config.yaml
num_hidden_layers: 12
hidden_size: 576
num_attention_heads: 4
num_key_value_heads: 4
head_dim: 64
intermediate_size: 2304
vocab_size: 16384
hidden_act: "gelu"
norm: "layernorm"
norm_place: "pre"
norm_eps: 1e-06
positions: "alibi"
qk_norm: false
attn_scale: 0.125
bias: "all"
tie_word_embeddings: true
parallel_block: false
extras: ["capped logits"]
init: "normal"
init_std_qkv: 0.0173
init_std_o: 0.0259
init_std_up: 0.0173
init_std_down: 0.0
optimizer: "muon_variant"
learning_rate: 0.0059
lr_mult_o: 0.907
lr_head: 0.00816
max_grad_norm: 0.5
warmup_steps: 200
schedule: "wsd"
decay_fraction: 0.943
decay_shape: "linear"
final_lr_fraction: 0.0
batch_tokens: [65536, 131072, 196608]
max_seq_len: 512
doc_mask: true
train_tokens: 1170000000
max_steps: 9960
dataset: "wikipedia_en"
MLP neurons of a small language model. Each row is named by its layer, matrix (down: output weights) and neuron, and shows model dimensions 192-383. Each number is 128 + 32 x the weight over its row's rms, rounded and kept within 0 to 255. Numbers have three digits each.
A block is one neuron, or neurons of one layer that tend to fire together. After each block is what it responds to, as a language model described it from the Wikipedia text at the highest values.

L8.down2205:176123132077127138100060140137145076167138074143155148140118140197097131180150045111119149170121070125123148113088148169149149127151177148146080115147119099140160174152116109195166101148133082197106118111126177117165116133094110104155130074133201121126018148126145170087113161122103135125144154067082139068086105102138102135095058181119153146135105126128185145083137149116144149127083151187123066180129136142111105126141189060144147154114150189153159137123149173127160133169178169163140187131132136101097164191118081064115157141111125128127091091084125098147157159085228142140
Description: Before-a-year predictor. Tokens right before a four-digit year in dates and tables, such as in, c., born …, Built:, table pipes, (4):, mostly fires before the year.

L8.down310:146154081086102107113085063096165120150101142083102168146173134098099109149084153129111134162139140053161122114161123107160139075092201107079195145149134125112145174150145123103080164115126081091111138162122122161159096121120136096122118136136143182125121109094148116167134168091163063093149116083109125100079168104141132113132108144107140150124108124065129154115120099121131173202146149116126131178203146112139063132118089113161116087135125100110116126128169101156121091109078170074108106087038217178101098042128139156121091144085112117115127160145071074132118127191133090094
Description: Head nouns closing noun phrases. Final nouns or word-endings that finish a multi-word noun phrase, usually before a comma or "of", such as simple groups, resonance structures, Fine Arts.

L5.down289:113120086132085098090108151103108164120087089141101075188152156139155117197161113134163180117117111169115157204145079051110160095124144118133163099194164154097079115115147144122124158139108122124176136206101120141122103161143150147084118085094164108117127134132105142105161105143178169147135152136162153136093103095126182108098140106148122140138091124142138109119115137131172151112188143101108070180098142107130181075178108106123126088089164141156163128183134114122086110158089167152138125189156095057157168062121068123118088149108130135113110234087112151106150123097144119111
L5.down1093:145163089163195098119078113065128166101122073183134133153138102159148106076099111071157161100135159093164113146140137081118077122143150179124119117077180119094101087112106151095143184220092174130134088189123155142120157095077149129089096115151147202183177147152108158099167159106114127112137110149159181170102183156107158117077118127112135140135100119141142182088135140114169133177137127179073111154104155048100116168122086080141131130135113134117076067113132077189130134138116151114146179156088168099077064089121096142159100030123116144140119124161102131103129113104221106162
L5.down1231:121173145157158114124115089136089151171106144121139147110171142140110095138133119097195098136074184111057171142152159139138168128100121110188208160147178109119161109145155138101060144211102129136111131145117126128118139091086122105137122116125156143053114138148074117118138125111144152110120114137099108115111124152101136136189143112128142109195146198140099110138132134152140051089101147146148134100159113152137091141111042062127117088134177080118096117092164110202165106124126133135119185162179115142134114098142108115045084110113142106115079084069104119163104154104151108104
L5.down1419:084109152118125093096100158109135112100152112216160175136143146172155164076139102136118113103112196113130104153124142120186079140173182161161166051062178101137159099174121148163088105154134132133080100135143150138161118113098109130127108116075157103123104123110133164117152130106139104148147151096167068171102116122120202217112177150132144121148127105112128140058166083078123149189133086145068158094114117066102162139100132072177152108139060135135140082098115118105108132190124142129174109115119156119127157143109096173139110131146141148127094084127112112124110172112151138111
Description: Mid-word foreign name pieces. Word-internal subword pieces inside non-English proper names and words, mostly Japanese, also other languages, e.g. Hide-y-uki, Shin-j-iroh, juj-its-u.

L9.down343:121146124168110124095129094134118236095092136164117128098117155117134160114122152131168143095160124137097152204214135147166159118101072159114094084080117140120170126113147105135100085125134151139185182131163128121127131151149116131178105142044139138124144171124124168144105139133109083170181075091130108128046110107153108129115128138138109095130090146118165155111109159108142105099103150140083177162137129153084149215128118115080134176099124097182138150095109049144138131147093129161127076136157127166122111117151110092085126183125157107096131111092150119158076136154143138165
L9.down431:127117116163156110119129110099121152153061122106141118089116143154148137123146126132111131147072156096121162078096103052192146134164176133127108145045100124115110191105122165111070120138165109177098080094193101104146096153138153203214106172127131100149156182129129095091128189130149201073158137139095115127123115131103135108091101073123170136100106156122108131143163085137108094120113121119103202136154136105114186088101114141165118179172184100144155147163134146145092111070146088088060141105112107133115142119153158120140084105121124143156122122131154127213145147121132122135
L9.down929:140160091151194105131138114119178101125113135170114102072120135083131159078104085095098151106182114166041164130146149118156138077167121145147092162157149157125151148124175128111088130110148085106088126119129155121130125145074153110103104081116074063154100132106084119127067104110156136102142144121168151183125125174133112111097147143092094142168085137156128145136152099121138141183118099141156085142172141131065132103120150107079143183184129150105144098112197090125129099133143164117108096177083137169174146156170088114098146112145152148115129154089097099116157138138149134082
L9.down1326:101097168078118137146157196082168138163101146147146119143108152125187133184120139120143148178090094136086142102102100114136138174111157107159164127143116158089118101152161111063095106129115145146099130069115145098164083082088128184145088133082103141077043120127234108199086187121135173132108128090088122153146139134138090121178087130122109116113198123154169108181138127153103115131165099116075073173110125136176135117126156166149131120162121123149102135157138133164150116176096104096108135120085113156053080158084094146133126133118120087122117142092126115104090095115146104112
Description: Word-initial prefix fragments. Opening pieces of multi-token words, mostly the negative prefix un- in reviews (un|grateful, un|realistic), plus opening quotes, parentheses and name-starts like Pav|lásek.

L5.down827:152164133123180159129082136153163057153131086200121125151109121145074197125086153079153146133159106113143113140161124108080128084114094137129147123139115087094135133142149051126148152129136123121094145123168100157180095206125101105097102119090132161125084169144109101106170177163156107133188156122156082117098075148120141186094124185165134132126061140131125147106116101123128133156160163106099108153125117190138133095159151077132177158174130124161143124114105143096127163209092134155119120119124152122134084174179126123119119102150125160104121153049113158151158090132138171117
L5.down946:076125169084083134125119097162199109102070129204169048149107140154104122162163150064126118134103143111175136077131149207150112078117161091144084067141179089145112119147151130185149115132109069176140098154151090157118179118169087167181130123137122154098146142106131082111077134107113109092105091059138100126120146030141140117081108150097160100147076104093118052132101113137197128112141142123067111138090144171133114107149134055095172146185170130170157096085052161106195176192168142065162128123132175122136091112112134171100201093126148115128108111107121179163098140145126130154
L5.down1509:125094135123114136171077173212142148127096101130122112085099078095172140102107152147109080145065109152163204115147053139103132124140144133107134093124138098099178111126135145213106159159175081095143121172131118119115103190165120094182138106173142102144153133103144169110174095150180175066075109097115091151069177110115154133073195132157151141112133106123122097192120147060128143155137111134047107103151123118095103109131146142137126133161064119160154149093130143081148144110120117085140064110163108150209153109171150136145097113118142143146103108179050187155073155106101179136
L5.down2037:069165119150124165050097095177160108088153113165189141138162142109156144144141121125141145084116172129116180126150134194162111136173151129162121140114145143140149116158111120167091135107129113111099126139140104163162154128135144123118097106091116169118153135142103164200093146145074173106161114157120120115107148149172145192101161112167106094149103146108131090178176131103138099115167127126100118149098170072176104157206107106095072113175091133082111146136198130160089093122147199140163147136128130073151132140176166114136085139104182164119101118115117167155105124141148173141
Description: Table cell separators. Pipe separators (also semicolons, commas) in flattened tables, right after a number or date and before another, as in 17.09.1938 | 20.04, 47.43 | 14.39.

L8.down1726:117125127092168106083067130136158131131117136099141143139111080141114068157099121131078116137137144084062185109026122125105143117171103074067153131155164156188105052161072147079093154186119089164170094124078164070112189099123130102108130201144118083142054101186124161128124091196119130100131113080137121100086134171110181152086104077106062146154162136124117138199125149121159124159080115151142137167199106103095123150165178100132152122114122123135113143164164164082132143117162118138076161141143090153116107167174079104101120101165096095069154117087165175171172129105156113136
Description: Opening quotes, brackets, prefixes. Mid-sentence tokens that begin a multi-token unit: opening quote marks or parentheses before quoted or parenthetical text, and word-initial prefixes like un-, re- (uninteresting, rethink, reworked).

L9.down174:124144142125113116140158135142106129129139096104098136081105103089135127098153133156164093126145118071121135167111150102074159108086130136096112131138125137155107139137105103149138126095139119146166121152066083139139073143096166169107150123106105158086117118100117090131139095105134177120138103108096112161150189128080107107076176192098160093128150157095157136143145227135119062107184151102128172102164089162150067052141108127109142215149196123161176084159108114073091146125106091157068106154089115115111115098177134136134103102125079149151142132069080123102039110093103164177
L9.down1005:084161129112126150087078180146111102115140157153139138134152183128128108111123088172166100111145138181134134086097086052131128111129114114103130131129128094085124161137161040074126059103167157113136193105134096121149055146105127110097175093134200139123144065173112095199171147127135121166122114151118130135140074147124114129028161160174159094088100108174137146160089099143192184084106104149128133158143146062148149152109197130234115137127097098159191138153116115122181101191107151116115122105070133121109136094124142134141133113165165149186112136123163112119155189119141158107
L9.down2054:142184117127145129136153147147177084109144086139123105091100074093138150134119126127109143171120186176128068149082091126131148092114207094185139172121142094104128171135055144175148128149166169095067147082169136156082142153091100119089115163069105102110128125169136130121091069112110112090199077092129099101097193117067171085132121077173132137175156099137135059139147140106102163109122080138105134147103159123158144101146148157105153098114123085119164119046132111050198091106132152101117112153113124146132101140070136129118106109125070103125179142146099108100188093150131150075
L9.down2281:175166095110078116085170126099126121065102129157156163116168125173146094138096089092136067145147089127117127093145146154092200078099186098123128170127126157191106160108106086146144152115151137192154105133118142161177185142084100139083198164079136139153174161145165121107198135169131154147120152173149157164127100113106097119119068150116138150147121161130089162089121071171105129106171195177104125109066092107134143128140128093133067160132156144126181129150117149177160100147125133111121133098077110109147107074148194125104135147168113102111116037170110158150064169126072164057
Description: Word-start fragments and "an". First sub-word pieces of longer words, especially after hyphens or prefixes (anti-c, Jean-C, kin in kinase, K in KMW), plus the article "an".

L8.down1760:112145149104127117115051125141148112102126122150085104132109165133122055101126095152122163174147147162088126125198151122089161127136145137146168163173122150094100142127170124102124109133085211174152147133126108108102159114098148147084130156164135124157135115111154162144097139120079118124150052133148068152128103102132119090116117147187165115101108139115147127104126169114157179105128105072140150129133110095071134153169135103156072160104104136141168167144090168101142121163099158166144129172172140128067123058081107095160113117094199135120174082118144157183178073086084067104
Description: Technical compound-term interiors. Tokens inside or just before multi-word technical terms in science, engineering and product text, such as high-capacitance, integrated mine, next-generation sequencing.

L5.down180:119128098081097118072150109176116077190168163100074116131147197146129190129165123137099151140138175103124088109130108155184120155127126106037135178144136164104117146132164161115138097090143128108103111108131144141066118204157188161139112115187139114130079098104097125186167162175085122193106122110155141121102116143111128112149142124089138155119152133157106097111129057122087117189102181161128121102136122127129122127159157109127110138130076079135133203119151138064169190126157167110158120155144171146156121133175117069147149149127180192141078155208048181131089134014106060120
L5.down436:127164177177041153056123192153139152143128163154159167071111144107150134056079123105150108065140136159114109125110177092133138109088132175125131161167099171092149114082128157119138143126165119107083181114088121189155071095137119128114090090152142108142158169160132046145126127151149142144129156154065139109128100185166164146078148209116077115138137105159068142100113108087145097106156155164115090142123088056118168187133106081147111154071118136116131131110125069072134092160160041108092137167171090123135080153169170087080103151135091160178141109075105164096137170172110124122
L5.down1477:173107168139119061084129138116139095136160079180127055137129132093082121092057155134118133138173092173083145111172068076113163160112154109134131056140131138059142174083162110127116100097144145141111168128187153081117120093126071125153091156099155110168038128078131093181180150121111131119128093135117067211197153190159107199123172101141091108114137146193133193169166158211171107106122185083122186139198130095116139134082140150138104090099124144161155136156119150137097154196088172135147118125107186106113122095070095117109107101103120147106082129154191143169100118128168169084
L5.down1907:145144163141189076129056185164171110147167066091143153159144156145105126119117145087148138117174079217085144126158118100149122066168115116136106111149078148163107159133154113116114156170083169161113147083130147076149097134072112116090140123128194130149133139138164107167123112121143180150157138175141133137060129094171105131102115154137129116117118134112136183163151117144159150163098135059107092152143160091114065107158109158116142193126126101122129132097146194177119067099158127132154151097126103079133136070118128111202112080144163232144095138169181086201142180081113105140
Description: Technical term continuations. Tokens right after scientific or chemical terms: word-piece endings (isonitri-le, ox-ide, enzy-me), title markers after drug names, and verbs following technical subjects (damping can).

L9.down165:167158126109156132152107140141129184125073135164122157128125201159127160168165125098144129109147140047133123137095122114129155137134186144153095153077098134083137062193141141141113095126149134163147126060178079124080115101099057093136149106117106176118153134147190140099102159146130101174140151182169120172134152083116149140141114143111147168121157087118186140106128121099050173107154106159148084126041140104107155114191147130073122175144106145073146117068111090140130094192178168128097124173144064098139149154165107126149107177149098148179128142151062169183127166150139056068
L9.down655:175163116076146123111093069100087090140087167152156100160187129137143122107055104098074102120122159136152044124151147129094148117113131104128089128120123087103118173126134114103182115150129128113091175092134125134116065166125161179172155093113180115158091092132127142148097165130090165081141136090096163120129167152155085095123097082161096115146108091141143142212104087102179166162141138145167121114082088151125109105079136126081066117106115146098152169102147100174058136094110177092126127113088075083139095164152095155130134136131109101106119195122114127102114143168098160160
L9.down1616:109118129161089150111090164186080181107157142145181120140200114121139124114124087141097113131138112144146181147179114149110074158127154152174152068085134104131059097176143094166146124173117107176167138118142114121133076102136100095068144139120136102125167084149146133131066104114145174191121142152100158121123104162099135164146127190188094144103166088160125161100143163108054083084164086139166090183165138087098143083182111149174169138098144087181141180148128055149152121125126126158091119105119111100103113077155123094124143104121136116136124068047158107173134207140087138073
L9.down1694:068100183099118152114124149080114105159174156075171129143167168181095106117117190107175126121097181113118078108102102104122094169105133107166103185119138104143167142104143086130065068171089148117155205096135146114229066140108142113117091132129146054102118181120133074168130108133193134094172092139067124104128120139165158126108163092111081156138164151159150099126159214160151121167124147087093127138142103144143116106168166116117133088187099123116135128141113191117105149150083134187120123098138148103171152182124099155141113145143121066131109112162173142131084112126155164128
Description: Date-introducing tokens. Tokens just before a year or date, such as "born" in parentheses, "c." or "b." abbreviations, table pipes and commas before a year; weaker on scattered word-initial fragments.

L5.down771:133086142115231098088116123102121071162143121169149132106098096064138142149162130079142180157105151110108100105131089077106124123161114100146172113146155138133104159073052129092103139133154086157181078088109089149235139072162102085152090154079093083169106116068121153136172110137120121139135119146045137126114111138110087092122139074060110070161195204169104192170150191130175125164184136097127122154107135116150110081087119107110143092060117109097159111081092097165096170118136131072071120140153118144167132088104092120159102062131113107052106132109095145135165163101106173161
L5.down1173:104088116123132106140093130144112085134073143135145101098116173131098073123132108118093142099072105152092101087080093130141066132119118162101152097135104183107115137177138114142134156143101075145124122187099067136116127121175147085126164092142058104174122101077080157160147145147157108167066158110122120135147104093138117140135138094138095163133125102099165102145145128133124112124121130114183166113198157200133117106130096151175190081106144122162197156169154145126107156127131107194127148070147140092153126126107127191145101115126110136117144152085073154062114129055138138061
L5.down1290:157152159109121117167104131113168133126114118148142138136130136142144156155113120154173106181072098142110149124146142110161157098195139126126099108132054196159155109076133180134085135118157079153116096127143177116133146096123181074116112119134112135144099097068123136165143054125145090170151111148130083156159116118094088080115165142131122143112063158102196130141079101160100119119106157161092157080120132119151118098110113137170117126144139125116113149113149117145105186162109135125148155144111178110151114111109157119092143114108102111122205097158201180118095144123123066086
L5.down1351:088154174162109156120098127079176127173130132111143094078131137109100107161112089120135115103098149133136147123155096179154070208132118109110171125145168099116197075112161160151087122174123098130133123146141131136130134082187105105110147166119116179097081167135173143131104127133080111148135098118143140093180147121133117114051088077112196091180117170106123102173118141133156127137113154136129098118123124109080142085139095119103131114112145125115098154125166172223062079125135121137147116113181146123133093154123181095145097136151096096093153081121097127170144142150209111152
Description: Word-initial un- prefix. The prefix un at the start of a split adjective after verbs like be, become, have (un-labelled, un-realistic, uns-atisfied); weaker on has/had and other word-start pieces.

L5.down36:215122139141092102152118097116118130132121134173128134148139132159138142108151093081143173028095138127137054150230104076191141088157094100083108139141097117147159192097097109141178097090170093101157122125146057165165151117162146116124126148133120135140116131117060173154098168155105122156101122119153111161085146106121107105147126061124135091162156144143119118118176128150166105110123129137079058087162138174119130037156105126160167082134123145156092139063191122098144150127135182155114145124154089095114159078088164145112226082139167145151125138155145154094032149102107164181
L5.down1179:115140110149119114185124147095152132202110171132116151146159120136119142170109181088115097123083114084142132162211072079166121098191151075149138146121112113105131141090138156166136096135177074104096168138136071148128196094142138080146148122130137193151066113098058073113144155135082075148075113125098107153102157143120202114147145073136134083195115199107106146110135139078122126083106127092108135100136151122054142059133128130144108118165142112132116165156144167099212103124133170182055113168147045099113154100097144140192109134104156103151116123127169115108091181132142206139
L5.down1565:134083120125157127120107126063149076136188130135145081080116142165145125128072117089125069091127112052177125155133109075138119163139184165132160145119089155132146175106121150160123137103099095177091138156091107165142154093137130145064140123098105133134114086081156057093150136109211104165100074111143176124080163165155180191135149095119114101174182160086117103071141132096156107118090080135099074127099129113115139062198097113084176118161134151058149125146161160064135080133153165192152152105117064099148112164120146114161106091158127150133128120157159146124058127162137171128
L5.down1966:162077168164148138111174143122108117179130122169102162232178159120158165163174143107162051115134113158093147127156122085161084118150136131068153171122106095179135120149087109105094125150147166140124064108182077107141113137131120063132120144132148088090111165047144178063146101123145123130151119117214161122116178110073145096119129054109199174140141117070136063154104127104088112118101136100122086146075130161111150093159070109146162087163146193159159090076126090145096191109123140112079147141138153148083178089094150141121148115154138127077146107125131141109112138138152139156
Description: Plural noun endings. Tokens that complete a plural noun, usually the final -s/-es/-ions piece or a whole plural word, such as documents, caverns, exercises, lineups.

L9.down1067:048140129151133122073128136124106088130159098122146119117092093119110148123116078188194156129144166088115135146138119143118146148139169151164160150107097148158155113107171149156170095186117095160111107109127149107137085116156099079088144150136198121190150115139121105099145093120124131127170133123068089087138122146082134151137100090204134136142095146146139135105141121127120116176157127176107099153108117129099161151097112083108174085140169157128115115131114136144074112094195147163152048141156167168079185080106113100137106104108106184091157100141124137134150140129110098170
L9.down1224:137133099089068148124149139100133117122190075131148145178116057139151157120115102199109192157063096192107115113158133075095145144199100139107121187150129147129143132145133093090121190114127105133123028135098153093143137064145084171127173158161140118146096081061137105149098094142169097111115109132111155125113041198143116086092110110107198144136112151144130137094150108105094197117117126182123142142075146163093125104146159068143077104151117137155111100105167132117144088155129147129114154113087177125143120119128147077135100216171142152161147164170105211163144072168162152115
L9.down1465:093134138123139127095149123158065201096160149135117036129116137059105170156170135125077085143087099135127135083119112061126176127117140080128165120129185157136086146189067063157077137086170128173132164168187170133128113105113174107135119051107129135139174130163139154090148135113047108129099176199126094139102122092141082119122150077137103093090133137093093129141155091097107087139138091154154122123164156141114087139077100085104154085108052106152108132186149075127075141117137170082149096168165151158141117107135099119147122104139088132164128158174128129075119157154120175127
L9.down1729:116158135122081115139087145079152127077101122149198118109070157116096105061135105100153140065128125119144100140146130124121122090129169179138076167089136113123097173072172113119134152179177156092160145165122174127061108166139128120150174163082140167114144131072128120176096111157117148145142144118136162141151165100144134091177150158135145086129150158143119123079137094121118156131169092116077082209108137102097160117116149139159130108167131128104137123120110123148079191102103158192079140150125120155104106156131158115179104082162134203110130104130061126093147147142124115120
Description: Time-period qualifiers before dates. Words just before a year, decade or century, mainly early, late and mid after in the (the early 1990s, the mid-15th century), also months (March 2024) and his before career.

L9.down27:088074132045112084187150143127092113125096099072090143137113171164077189113128144152131089136117199120157108116174130161111125156144065126065171119158130171114086073112131105098159151123078152083120125148115093144105075135098121145172070137119175098120184082116120179183140105140151113138116104164104173136085149164089159144099127162149123126173105061137131103189123212081113158108108139154140129156098155141095152112073139124096181175133156141123116172134131047134115108109137142140140084128127154136160098094121164103099136099093090148125152116112114096145114099174208098102
L9.down241:098155118132110102161121169083162149132065145174148132138193131118136135092087114109167142105129145132074085114095114109097104082145165135129141101160111181142123137168129128136128128142139053106135153137114104174105108200089111095128098159118138161132200123157112140131086117163152107087127125117184156121158034078084152080127127150158141150126106134170231121135121127105141155084163178160106080118132118106119092115088142136127095162130174145129032071178134121128076070125168121155110104113150157142073160140135132119154136115135147103109117175201091135117100148143147163139
L9.down1273:091109151083118133116147116141154126150122097164046050151209155084217138115117175088095132039121149093125090067093137095079117101123170118100097115156042150124143153128118138128122188157119126153105100110174144113079079106091109103090129082110077141110138098149107166134109144148153141098116137156177121131137126128136131147161079139137110100180144144152114132137106130100103098174159104162121080154150084101173144100165146147085167160117078098061115088132157128082096136136110143180113124139077182141094083097138106143119120177119128119161154174145146098098155146091128135181
L9.down2046:091097135118158160170147079105125054139097104097171139125082076098147166070144133205095130107085133126055146104145111161126152106113129220062142139128089158099083088106109131116099111116147142126131119146121094109125124166182125097117130148102155143096108142135151131137091171096148103093137150128116127186117111117066067134176137142092143099122092107099192169163133157123175174147139110083078130076098162138118128139098167145149090124130121106102182150188141087143073145096148162114139112111143147098099132132152100123173108122122151137122076147112122113151091109099175122146
Description: Noun-phrase head endings. The last token of a noun phrase, often a head noun or its plural or word-ending piece, right before punctuation or a preposition, e.g. damping processes, dom-ains, trous-ers, table headers like Rank and Division.

L8.down684:133142112117175136099121093100084186173139150139116088126080163107138107123176108090103140157115149194077175116096095073125158185145151093185131161131152108130083121130105150151164121079143131151128132144116080137078153122131158098190132177100128121142153149144085105192137098110186136184078120135100144158143140140113084124129130175131191113155133194134070109182175115153177117121108137127130085129075086116153118128096142109169129110032057125145110158145130079139151172061195080170145169128060148107142158142097122114134104138098123160143153121149117085207168138150159154134
Description: Digits in decades and centuries. Middle digits of years written as decades or centuries, as in 197|0s, 2|0th century and the late 199|0s, plus a few other numbers and period words.